config = dict(
    n_layer=13,
    d_model=256,
    n_head=4,
    n_kv_head=4,
    head_dim=64,
    d_mlp=1024,
    vocab_size=512,
    activation='tanh_gelu',
    norm='rmsnorm',
    norm_place='pre',
    norm_eps=1e-05,
    positions='rope',
    rope_base=10000.0,
    rope_fraction=1.0,
    qk_norm=False,
    attn_scale=0.125,
    bias='none',
    tie_embeddings=False,
    parallel_block=False,
    extras=['capped logits'],
    init='normal',
    init_std_qkv=0.0267,
    init_std_o=0.0267,
    init_std_up=0.0267,
    init_std_down=0.0133,
    optimizer='muon_variant',
    lr=0.00162,
    beta1=0.95,
    weight_decay=0.14,
    lr_head=0.00622,
    warmup_steps=200,
    schedule='wsd',
    decay_fraction=0.916,
    decay_shape='linear',
    final_lr_fraction=0.1,
    batch_tokens=16384,
    seq_len=256,
    doc_mask=True,
    train_tokens=177900000,
    steps=10859,
    dataset='wikipedia_en',
)
MLP neurons of a small language model. Each row is named by its layer, matrix (up: input weights) and neuron, and shows model dimensions 48-239. Each number is 128 + 24 x the weight over its row's rms, rounded and kept within 0 to 255. Numbers have three digits each.
After each neuron's rows, "fires on" lists the tokens most often at its 100 highest values on Wikipedia text that the model never trained on; "fires after" lists the tokens most often just before its 100 highest values on Wikipedia text that the model never trained on.

L6.up856:092110166124136120121104135127131095124112147097121145126116089119143065129124154157135139131124143151119142132116123122114160121097128143153120126138094140201164115108128065059142136164107097173084134099112097154142129110126103099110128137142127166090083131137124119128109146127110099094172125110104134133134134131104143147130104142122130126131109141138180151097154117098091161141141110141108118146100134155127169154157095147093116131117164131100127140116100130117158106150157115142145106088134111140126132125153122127149135143136168082115135142133097111140164090136106141132
fires on: " is", "The", "k", "our", "h", " The"
fires after: ")", " J", ".\n\n", "j", "er", "\n\n"

L2.up442:109140168119145142112059142063116188107088101173110134103125123085100121134170113123119146102100134119107128121113125173136173110118103103104122131112097143106139156104138125159107192170109146160144117120139186152141109142102113125141144135148134144102153166121145105125121128114124116150107101128168122171101114151136141088117111141121177149125128107122144118127127131129159152140098115115154159117123134136112121125132164170131111094137091150144125105093151080099147086128151156118149130141130116118137134128127140110142117125144165139105152141112142097100112130156176135155
fires on: "ac", "it", "z", "ch", "re"
fires after: "a", " Y", "y", " J", "j", " e"

L7.up924:109136121119110123109146132077130094110123099145122140154136144130158146159103155108148091090150126085110094110126109159133132123079103165113106103135165086115150146120133126102127113110135174155155144142130118123122139132146126180131134119127168108135127095142105153109120141098129157096149151092173139093168110120172156109118136151082099140165141109155109133144105071126125133088157160163199148094142148139136123111146119106122125138118147113105126131100142142115135133118102148128136132121104159154152123141143099133149140130133158134149109150089114121160176130163148114176
fires on: "==", " The", "===", "ld"
fires after: ".\n\n", "\n\n", " O", " at"

L2.up663:108147134162167093168118119134175096137133124119130169176094123130123123126125158130170109162121125142127108179106108115085146138150182126150142147137124137137154171103132163122135160132202157144138137088131151122142119165157169118105140122128137093105101137121133114159135077126090128101142169157107113095149113138110099102130087106121125139138132156096098110140162131110153107121089153125089100168117130126097108121095137116162124145099127061093142124100131115112105119094127151150094113135104171114126105169159089137135115112116143159151188117136085123094129126149085123094
fires on: "us", "o"
fires after: " ", " R", " H", " D", " h", "R"

L2.up538:118158142153091144079105146132124113150130140081140165136096148127172117132194094126135115096162146153123132115177104126118123139114136107117167154130123125140166136099108128175097143125124134128107160120125116135223149149092113118111153095126129150147117124169097155142138188134099146141089138113132108131142142106137115111103108122131105116142173144152150110101117138131115121119099200152111115151123103116161134101146154106117141104130124136150143180094138163119133095106094122135109123171106133106117149123113091119116136159087110131117111150167095144143116140107172190074
fires on: "e", "as", "t", ".", "ain"
fires after: "ic", "o", "t", "e", "us"

L4.up941:132113156158127167101151140114135147139110075131160150117107125087131138155115127170120134132137113195110103115110110139124137083123100149139132107135130151076164097113107162164103128148108157176114122145147102176160091118083122112113132121117120132139133126147133099148116181142114105138110159075088089161141128142140120133145151156134074142133114129140132122119113122142103140084098120122121132155116121091106089121123139114075165117172136164112138116154150103133191097166139115130121160130133126161100138097158099137132168117138158121116128086135125150141069140121128161142
fires on: "at", "ce", "v", "z", "k"
fires after: " re", " de", "i", " f", " N"

L6.up444:089137088137129133093094127127131119148147072145149131121133164136156136162138127145140116111100130145067167143110128157132077123121120098114139135129136143124111101147135101135101142176179109157159123158108134115174137173112105110117102096101109163100105110093127120156126135161164178093089166148120105158112085164130101133081132155107108116138145141132140153159138144131125096144129147149143096150114147102114095126128129103090145084125134118079170119139155156132129163119090146105140130158143084102084133125117161150137128136188168120102161163123144144133109115133149127139
fires on: "i", " ", "p", "at", "ot", "e"
fires after: "m", " an", "om", "st", "n", "al"

L7.up380:107127088127116152111099159140128151159149099149148148095158110159135134135117172141148151098183113145157104094121152116134164130089156175166135120118155105110116136122100154140127096165161139130132108088134140157136122174140158157105100156124165089121116150125093134138133128100115124131155137178084124106123133133124117115112102087095115125137098169114130179130130119098132125149144166151149137115102132138125084154060113127118115142155098138123133119131161102159119096150113114204145116140128136056142118117105134119152110131095127195126147116088173129146134178130111107173
fires on: "ul", "l", "m", " m", "ing", "r"
fires after: " c", "c", "s", "d", "uc", " the"

L4.up505:127160121151106113097110151111094094156109124116070094112098094096158141121132140120138121151112121113149094121126116158136090123109118097105131124130151139116111116144110166161150111134114067147120170110140083122129087071114125121092126162124046109093133093161125150097140127096117163136123111137138130134130102105170152099145113116140116153097106101126172148128111104118105109083095138128148143112152118103137109106123083166153103151115119095103118117174133095097099106089115141145128104144086138128164117124127137126152100095152092084102120149142165121178106116154094114132
fires on: "og", "et", "ver", "ed", "ated"
fires after: "ol", "i", "iv", "o", "t", "oc"

L2.up294:112121145134090100179110125101148126117161113092147157135131105136099114148111111135161159152139085095137106149137142165174111156124114136122157169133105130133157098156091096100140129111144165156108137114155150113160118134115142124130169113124159108127119090117126145119122194134133119102116115118152158126171108117131140111155117119126129101136131109126125157105133157141099126145134154109131182129132083158141166114140136118134180104086129112083110099158175103138060081114156147128091124144140129106131145080135168114113146094120125133148105122125166159136141139135163107103
fires on: "er", "c", "ec", "oc", "ur", "or"
fires after: "s", "es", "as", "ast", " S", "res"

L4.up605:154131134158106159132125127144110123117132081130051133098146136105154129152129118142153128123122150115101132096133122129117140124129123156137122126111107131132141147108173189121150135098111115113114093150135139129133111169132099139130128142138116144135173155126139118134133103148083182094163112096145138161105111085152130171122115156118105112109107094092130151145139122147142122125174096154136112142172161134167133137107092143110092157131128120110137072173134133125116126130165135159138141150063131145161144126123157152121139143135179189125110105126124097106163117163106131099
fires on: "ate", "c", "g", "v"
fires after: "id", "n", "g", "or", "oc"

L2.up61:119162114109154086089142168166113092170121139113104124142133148074147121108183167131149114139112106132138142125142122118165171147107137103111111082085104117080129152120154092115128166127115129115130104140095117131132110124203109129130107118129110136166108111132120126145090152095134123173122137098161148126143141125165149155110138158103163159164136131164151106125179112093147107128128110136204121132160138134151140150126104085124135135136138148136151141129177136074139128153152103141111163149130131143118131148150088116152115133099140139129094137104128092171140145114164113117
fires on: "n", "h", "et", "igh", "ial"
fires after: "ur", "er", "k", "at", " h", "as"

L4.up515:161080172114155142073103109139117087105138139120130133137140122128111105145120155169110103134125105098124155166145091142167148140113165152092132147145097150087122105075128112173119103106093118143097139155147136135141116132154151154126102124097138156124113120083160156140099113130121085132138080145187142127100158140159152120119108121103112106125120115089132135105094132168138139163122133106127122118133119154089151129129147115123150126156134110145119102106119084126143136122123142180101099129118092120138125123174131165170155119108133154140129130120164069149118184127111159113
fires on: "t", "as", "s", "e", "u", "z"
fires after: "e", "on", "an", "er", "se"

L6.up697:144130113108155110104110118122130133121141130106132174127113174109122156126091112113093114126126129141093095099115140096140117119141110146149135096125118146105151113093123149136140128186138129117123097127151144110185112164158142177095139123089116112165126120121172138119120083110089153140176085116148121119142137110140135135128120142194147139156135135149150115170165151158113092108098105121103124168092100133151129144109107113169124117122123140123081125115112130081114108089106097106148156107099137129127166118128126159098122121078099117100115096124096177113135141124085150149
fires on: ".", ":", ","
fires after: "2", "4", "3", "5", "1", "6"

L4.up99:091125119163134104081133137158131133129109127117134132092133124153112147176111182140119148138138141128124126115168153107120120124106121147147116143129166109171150115144110127103080122136084148139153154079129133113163154134164155143134082110175185124129133122139150113132077109133116129145157116111140112119079119163120097143119146123104135118129130111107092147121120133100116157132132165149142132105086073089133109098170149112138144170143128127195117146119138127144175102114118141138130131158135140140076116113117086135127094137142112116167112129099112108089152161105106148157
fires on: "\n\n", "ed", "ent", "er", "d", " ("
fires after: "=", " c", "n", "he", "ct"

L7.up663:136116134154136134115141103138108124125152129125143157137128105137131145125116144123106150138063143114116074152149089114156123145117090123173140139142122138136127140114132127089107146127149113148092121138090133097167090102113131117139088153132075142170073172159091138085147167136134119134147101108122087102114094124132139185101147121134144138160107082134151138118153115122103128138112075135117147151145119114147127109154132137130131139115100160112121118162123187116108152123141121134136147126080175150135146132144149116091149098132143147147103144167149130123155102149104120129
fires on: "ber", "ary", ",", "ly", "il"
fires after: "u", "o", "em", "m", "r"

L2.up119:132116115131146119138175100123086183072133130126165081126142114119083104125096142148112142182144123146179110124123126153136149176100119109108144140083141143115106125133100153100133139135090097109110144123168120102124124182126114083088120142138157108155195114122123166097114157134137088118112134162181138149137168178129149133133109073111124114108135118136082108159121111147156133111138138130130160136120141151141130146142104104131121133112143104156080152154140138130116130147113126115148098143130102160123160102113179135134154144186103164142142106123120157120132106131106186123
fires on: "ed", "ent", "id", "ub"
fires after: " ", "s", "id", "ist", "Z", " K"

L7.up263:113154144102124146149112135151105130116070111130175117137126096116169067123158122128143079117133146119122130136166125128113094137095128124139142129168130111087162132136154102103130095133120121187156128102121042114099136130105115107135119118120113142125104070130139171173138108150126120114127150153103144123121082109140127128129116122106174067166104170114114104099103127132140161143090115148121146121110143158086164146145110085100134131125101144122126151124126083143100111131109195151139126141149136151175127148133097149170102097114126109118104132126116121101135163111128096118
fires on: "0", "im", "ot", "v"
fires after: "2", " T", " t", " V"

L4.up42:125153103115118131130107098126138118170083135119107105135177110147142106114139101137116124133154162155119170144143129146128127105106159113148127132126112087133110086155159145134120158117213121111106111164123108164139109100169146162099084136109126118107148134106123173105114127135103128114131123171170186128114119115100165117185151138137151143074152136158123161082118133132111121142143114101101146164178101128129102120165118095101126104160127064102132106125119140128140141118106145151072163118142116114142160146115127148137135148129128129100086151099125073184176170118140126128
fires on: "or", "er", "uc", "ec", "em", "w"
fires after: "d", "ist", " h", " d"

L2.up597:106163154143111120134153118161133146125128146144139170094091144140153122142141131128121143122094162112136111114127140122105141151108131147139092133120140155132109145127126118197156112167094129158107100154169120111140134136120103184116145094149092121134081118143125163116120083141166165132106096152156120131161135093119100169142110118160128107107125097116153134160151111132158110104147146067117100099112082123130105133110079153124105116173113105137124130132150129142121129153158093104116136151098182118103121094186149139166125139117105118103117099133128137083137105146124104152
fires on: ".", ","
fires after: "1", "4", "5", "3", "6", "2"

L4.up988:148139159125127102106080190099151084133159102137168174156095096158134140155150142156146139112152107142131109148095140147143136129146170159168128127169116117168157174162086120134148092118119117150120143162113158113127112141154095089161138094178108134114098135140119147122114155153150121146148140137144134105124122121144125112115149169146154126124157138123098113116150106155123134125150139086138190107142053123185174132106148153096155123115111125122091111138115075112121108146151107115074140116147086152167132175107139121148151144127140172107117177150139116139169117181133130131
fires on: "er", "ra", "ec", "a", "le", "ia"
fires after: " s", "s", "ar", " e", " A", " S"

L4.up176:145136173135155119149144115101079138115130068148126086171158117091114107142151129137129129129133173126114156132134133106090143180101137143163061154130172135087112141109146121108114121135110126136150108138093125122121114129117109122130085176140173125120106074166143150154156128116155094121112117136151070158147163122121157134134151132125131137157120135105132123123130134129124157147142179116172117135135168142131109165160154152123130106182159157126181125138132135103138171140093137125114123125095089147102090130112140129114129134168107126083118142149123060132103140106127136120
fires on: "-", "t", "c", "el", "ic", "p"
fires after: " G", "it", "er", "ur", "w"

L2.up322:151138148131151115146106121142132099146102114100133154112149101149120138136173133122084140144098087130145157109145123177129100153102057157115143145090125137152134153130139078135113126108086102130147108157168170165138134137098166143116100128140151151124129120096162149093165103160134118104126121111128103098153145139105138142137118150092137133131164106157089128105136137110131119157179151140056109127077118125090137126137155115123113113140104105129123137172124149135115130128164118073146098130156116109082183114130118117144115134080088112192115140120112125110128177165098096154
fires on: "le", "ight", "g", "u", "k"
fires after: " re", "e", " R", " r", "re"

L8.up718:105163134100137125132123142097123063124118169114127154160103107136127090186075127126092110137121133147173126124148106120139155126133154118140099099148121158134084146088094123118111172124133100152125125146138184128131113150160161111087092151103122165146107160107163103112124124159119118100136141178130118124103087129169144122096111111116138156136092122176150123093095150160156158149142151129130143170128135142133148141102143104170116115115126148145130126128112131107158110110119195154140101148114144124121123113161158116125144115130124113109100098140144073102093183123149131109
fires on: "ear", "e", "k", "p", "es", "u"
fires after: "y", "an", " D", "e", "ro"

L2.up500:126093134136127124154194109139116107160138106153078090101155179163117119125158120150108147127127146104100163172117131111143148124147159161109100107124105143166116118182123117103113153142101111144129151101126081095103130106122161135124065135139151167099134149137128129128138174175149119104137115134148118148131160110133103115156130127113125112105100114105095105099111143154149119122132087104117106135141130124141112091151110120118094077118090127137113144138099119127143111145114137126127140093159092098166129090136139140157139179159124089137163117137097159132155131121154126146
fires on: "l", "her", "el", "s", "ud", "y"
fires after: " E", " L", " st", "w", "k"

L4.up895:120044142139155125178092107139098146125181136155162140152134090130134156120090126111151129134150125123070135148115145125111162153115147129073145104138135129146107167132109101048112124150138140118155102083109129147092071112126129098134117160100108075112168114125133167119151121133155169099117139132113153140104092118137105091135127126126106143140175127135128160088149107156103174151081136125138151124144146133149145154135126152113105079129157149128100160106092109133139128134171127155076110133133122127168141114141117139132114109104154129135135150105113098125092158112091134116
fires on: "g", "it", "p", "5", "l", "ew"
fires after: "st", "n", ",", "em", "g", " J"

L8.up926:154103168137167086098069145117146114083107134122107125127117140133120125173140133134161149135159159120119134098143111127127134149083148139143126120167100151094094178145105132095167125080124118105168132088122143113121126098135136146155136166153128078141158111110097141098137166131128130129134134173115112158096120115129105140136139153115095136125086182162117177120081114176106105152116094133115106084125126130116135110131177142133080155162115161116140161118110119152159146150120148170139151128095098084072121098093125097160107146144108141141169079136127117146156158133127121141
fires on: " e", "up", "r", "l", "or", "ou"
fires after: "p", " s", "c", " c", "ro", "f"

L10.up509:121136106100125115112136167155102091116151108133108100120124135089149131180100142115102130092105090148121132134101104132113146152146144116097154081129164159127093132153153114110105165137136128109156174156100108135132126148183129116125144124154083111111127112156097151114148165157130133113120138135137136107121162134112146117157097152127133157147133184133091126092140155141123116134171134118143119149147153158109122140128131142116121086164101133139133144126095092126116098124090120142137117152145179161087154117130162107148097163092147119134122135122134093125132084156100142097
fires on: "m", "h", " l", "or", " H", "ol"
fires after: " s", " a", "h", "he", " e", " c"

L2.up788:127121119109112147100138091158146074148170131132138136132121145119094137179169108063113156123128129110135141085127104141107140159105109128156139128132157116134123142163105133158139130138138159130118114072124084144127101143110116112145101175102059169156064112138088150127111112114134136134131116129126168143157147095132141141147120134118108153160163155167107117120120132119148124147123105107143137136154085118136114071161140156115138068119150121105127115099206126093106152120115086128121101138118161121138156138142107111118131142130119155155137129169125121148101140122130103111
fires on: "e", "es", "ay", "k", "y", "t"
fires after: "ic", "o", "ak", "em", "l", "ur"

L2.up630:100114150105137123132138119144152131120110132085095185165131181096128132119097149109155116144154089096122119111153122136106138133116125132139112162100179101126130115151122111145135162154104128115165154109135125180145094128149112134120105122130131160131131154109066144125082135143140153082098115106068111116129113084134133124144094129071096090154127105130111140172114079123144118083155128164107111139098132097160129134141172148152160139101147131100149106170137096155125135137104127127083093131131128112119100141160119151143127136104156091109154126113148151112128127087151121164
fires on: "==", "===", " an", " a", "\n\n"
fires after: ".\n\n", "\n\n", " is", "="

L2.up899:164154144135175106215132136058108118147118149102072134123124115142136144160131113127138123163127123102122110134069157147134122105094109110136166121118140127144108116151122109134151169157109100131083141104142109171107133133169113175134103113155104093139165159139156127172130095116118162146102130116124095148118166126119154156103129132106139131113103100120131143097121082136121117151128143113122064177143141136138143105143143125075134093111112162106145102154171115100119145150135160134150138148115155115116134154101108138118131123136127137123152103124095161159116074170148149133
fires on: "p", "b"
fires after: " pro", "im", "s", "ro", "es", "m"

L4.up789:119146080136140119162135105126073107138152107113131129135157095138109122110119127116156127164120101125114116126124161084133145150115120163138146122115135153135151154130166119103104111116135167152145149114174099118141117128136120085132139145145114130145152118135125098087147123127150147138171134098083076134118101053130135099120168115130106136136151128098113102146133128158112124127121086158137099113140079160172203122145126120123132105172120126173089133161095155094152163160129122116137126124110126146146150148105120148070117140123103107132136111139131079075132142163086151129
fires on: "ber", "al", "ed", "ch", "il", "ary"
fires after: "ed", "u", "em", " Mar", "r", "c"

L10.up295:136106123155131122107110129108082108098126094115142152178096133155124166153104096170128160153146103111159135151160149128130174141142094118129133097098148117102119133079137145091153103115159091127180125158136152116124134163084102132168110153125108115104131138130147079140127155134132128094112092135142109109155130115159092144109117135165136120138128094096093136156142122150130164083097138162156108144161183126149101145129110145104128109137118140143197142169128090116127140149130119177121104152105107104164161129128138110105134138141134130048084106140113142161106095139132068137
fires on: " ", "c", "p"
fires after: " in", " In", "n"

L8.up442:118127139084088071120141132091145096128154144099125116082109095116072185149126138158141110143145113118148087170130154167103155130114139123148130099143151105078106115143116108149148159129139108146133143102084126084191151148159086103141105139166132142104133118166169118114145130127128100120123143120129105101125106145118132100158147114090099117094099116121116122150144137122160127119123117123100111179134102112083109107115130138148126139128132129120126109153108099137083142137133121102120110103124112128104134102109120146141150135130146118088113140155087147064096121141127140115
fires on: " re", "en", " con", " s"
fires after: " ", " was", " and", " the"

L4.up642:100153146113138154156174103088141125097086152126143110105152118163127124152149143123141130144114140153153151114183145095152138108095178143139132109140131138121101114171137144148138190165144140160139129151162179090111160107118113114124164117139113155145113162101118127128095129100131111123153103139143135143124129134149120143113105162106088154145103137132160130125129100166112116141120103178106079150116103129117171156151153090122090134094173144111084099149145165132195094119160166135195129142106127117121132136143132144159132109126138142144176099141129101145129122101128108171
fires on: "in", "g", "ou", "um", "ing", "it"
fires after: " Ch", "t", "n", "b", "en", "ian"

L8.up454:112130147120140159113155155137172140137138136113092155158143097114184133145144136129152100138131146125124136125082169119150099147150080126131131125102154124169106098169119121131123129119192115155136124160109154130128128155147052127129151123088127152155133135110117122132146085126121132140111116079123100130132165151127138080146166086061161108081116115121114137108088139095147105152103134142143090152195130089127088103143089143118103156078112138138147118154147133089107107146092178087105158131139122080126130146151110139138164121121143158088125141145131100092131113117156136130
fires on: "c", "ec", "in"
fires after: " re", "c", "is", " ex", " R", "D"

L7.up680:106124131111127119144130117120163091144107100118118137156143120127172143124106113193106171131147070148131132133153113109121169083128099114099135106131139146126124147107130132146113142183077143170121141119162161128143148179112143130130105102124154084115120117082178152141115100095100156164158144117144120200111133107148136113113127161116099122119103130088154153117152100155119136110143111112116121150162138138158134104114123146107101139085125150127122133104128159100100157130131105124130119122112140141142108169111123158132098106149123117085153155090133130136131093125114127192
fires on: "p", "et"
fires after: "s", "ro", " S", "p", "or", " ex"

L2.up177:150117124094107105110143121130103165176088115132097105091121143154119131131120142096132159130139116153116143172117171165140177129121090132161084128105131110079076154126155128157091108143125118125117124146119115132112113107138135098115104126100110094124148084114103103120163097124122151155093150153153124096081111135145116116103125105127104155120135132105159128144134115074144169090136098180129116108129144136115133128148104111096139131098100143174103099096113061095122123112116136153161170125165093133184108128152122121144130096106102132128130148170123088141156127148143132148
fires on: "b", "t", "s", "al", "z", "m"
fires after: "in", "i", "ar", "our", "res", "im"

L10.up403:139162121129115143093157146110122101129153081112117112141106132106147073122117085157130162136124087120197181138166120135116121132106123161089148115136084119105144118136087142088104091154128104105103094154131132143119128135127057167104080136147132118126130147125137098121156145118129106132118107161141122145117120082124130124118104136081103156125124129097079110126116119121103168093122132143157131090125116124139097143169107133139111129119123127101124142141120125099118105118143149121152116146116090114155165148137154137115129138085135102088118102118141146128165140130151113136
fires on: "c", "ec", " p", "is", "ep"
fires after: " d", "c", " a", " in", "is"

L8.up195:136148125079146093100122170147145128128128151164114120146128159122128139119111117143127169101111134104124137114101095117138146147152106077188117153137180137095098086180142131112101157091131136099118146099097148106124126133140139156126128144154127121142141133116107163129115162156144136146132119149068171112128149140177091119153103179115123160128093181114122128094077117167152138155119124150155096125137164118127122119126132161159144111136142130131154112123117181151127094093162098118125120140156132128136113131107128121066191180088152110136143163139091102138122108111127134142
fires on: "h", "n", "her", "k", "um", "m"
fires after: "ot", " the", "i", "l", " to", "at"

L8.up810:116135140130135091125126110178111113152139117110140113121141127127077121124084114117135159129156129153080072116144152133162127168107124110135147104118131128110126159180132133121153128121126162126158116082126120141133146110099087124115174096143127115173152107108146121095131165150107160101155100127078109131128114131118141134141145122114126166097116140123137118133141139139156162088119115138145143099106170137127096131109149163145126159139127092146124103127028148133143100154124104143122107100142142113156116134063174109147146144165133096150128174097101140127148140153133157160
fires on: "m", "am", "le", "an", " m", "s"
fires after: " m", "r", " re", "as", "m", " e"

L6.up543:101180137101139145134126115168090129146097145135122154131068126081091122124156128129116141118095129126183161113093106123149111132117155089153113106085134113145091077139168106151140180123103117093129128116073115103152084095123110105063168088146132110141138113118062131098132094103112123125121152086102148163134155090131115119128181133107129141147105142130137145062153114146124142124125126146165133132112140146081118127117107164115137133112124124146128141137117150126148120138150132088132137138151158129134139133180112093147129163097160136110088113171172150109115124126112137158
fires on: "h", "od", "n", "m", "av"
fires after: "h", "at", "o", "ar"

L6.up687:129127141133096134098131172147129133108126125122118078121156152099150126116108167134127093159150122126180150119160115166106110116148140127107146100164106133148131148130123124143099115106154153081141102133133140168136129130126164113139094137155127141145097127128120120173102147143117104105128142125138122139123131069120144157128169123104117088136146146113093113163106159117152122143156167120136086160129123127103104089140135168161110154207129125144163096175112120137135135100117155133118111155128184107144116145101143137182125135152144114171140126106104116194132083152159136149
fires on: "il", " c", "c", "ul", "ow", "ure"
fires after: "u", "at", "n", "t", "un", " f"

L8.up277:092105135156083131104145127167131128133153115125163168100142097151122132144106108122112165123144106159154130115110125175121133132097128131164115122140136128102156157145138091110187146116153110133084158114117100162115099127155096163114128122178115188105175128108148115134131105180072132122134143118147142126131113143154095136109116163080135124138091085101118133144134112068123070155100107065105105144144136146103120146140157138143115097100098139160114107112138142119153081124130104160148141142096128118133109124145159096169108095130143108136107158154126136130063117175115144118
fires on: "er", "1", "t", ".", " |", " e"
fires after: " in", "n", "2", "1", "3", "d"

L8.up31:136105159171126172136128165150155130117131133091105095101088136104137136114118155121128100157137157162135112105106140148145153147115095139146108117097116132152155138203098130150119140084131106126127177141134121103150138141142112089111122098116136189149148104149140102109089120121093140099160134118126121141169107164144071114126138145116132143150122125112104157138162105147128100168137146108083130129099141120107115099147105152134104140110137116121123110165148149129132191150113110118153132115138122113144173147132148132158147122120122090105141097141141067129141157140127073093
fires on: "c", "at", "ia", "ec", "re", " C"
fires after: " re", " r", " R", " A", "ar"

L2.up952:119117132120109111125171154121120165101140112127138107106144158074093110144121097170100115089113106109117123135132189168119207128158137155151123089128147093129150165138131119118160168147082105118143144121139113023160159117103106116112146114102121111191116133156129126132128123146157108094144110143145102153110152108087101153137118129123132165102092106114188169077122161147096130132124128142147119160142140099129107121130175135134120169131104093144108177119135108123141112143127152114104155131142130098147117088132140124163114166179136087110123139086119149138119185103117107133
fires on: "m", "ub", "s", "l"
fires after: "ran", " e", " E", "ep", " p"

L8.up701:124135153151089155100118155195149116140124117147141124122113170143133162127162150154096113091098118133149135133131157157087146146172126126101115146179128147123094091150132130123132112161169155087140125173118134123150084148109144123173139167114117109089183103149127164093127139115122145150108118114167160124135116126128148115132101141088106151159102117121084158125078137142151136138141092140133146153158140119169142184202108133153109096146164098128126122135144155125159132139158134102142166131137127147114123117139179152164146137107120122113105152132151122126129142134143157117
fires on: "res", "end", "et", "on"
fires after: "p", "ep", "er", "-"

L6.up353:106115141155166096082093116078094110121146123121065119117131140080103111177093127083131104113158106106152145162081158127159134139145104117142127112178134148145138080134118166148106138142147089128123132155135146125132112134097113114132103098116111157124154106135133173104077142131147129097148127150121102127116116146125147111161137109097130172122101090119132096139104173144108127139153092124128171105105170117167121152083096153127153171117129124113121129137104148121128084077114116129104142134079149094128153093142124113143175091073108151144107153132113134136110159124127096136
fires on: "s", "ed", "ated", "le", "ers"
fires after: "i", "op", "oc", "ent", "ip", "ork"

L2.up1023:100137136087128124115151093184126128135133109117086110123101142122117106137124128148111140118084095152105124108124149148147114174121133122154123140081118111161132103133155112160128088159112103159124159120094129077117142104078117082141089168127136124116106136133150128130099100135141115156077191124149150114123122150144144134096129112155138156141126185104158130075108106132127156110157125129130136114140079097107117140135135142143120120128129163136111046150125103117110123174149114175111105130099117126117150131115106103126169086132155151096125146125107080152157129124082139151
fires on: "ill", "t", "ag", "iv", "s", "m"
fires after: "ic", "is", " l", " m", "ar", " p"

L2.up1012:097114121135134137138153129083146170130092156171153129131179101162114111106121156103154151112137143102138126158141151142133111092143127093106163120098142124117132157124141117130152135129128155151132105119130129120172131121137105128082114171101094105146092157065138152149105124149125155143161083165132168154154111144134132135138101139116116168104148136126165117122127146134145097170121148127114147114199119128115150109110115117166163098136167178133084091122132151121105135114139156115137144128098076128134131134077153135142107089129139110125146132163101071104136125145137164159
fires on: "nt", "it", "ant", "in"
fires after: " A", "ra", "ro", "en", "are"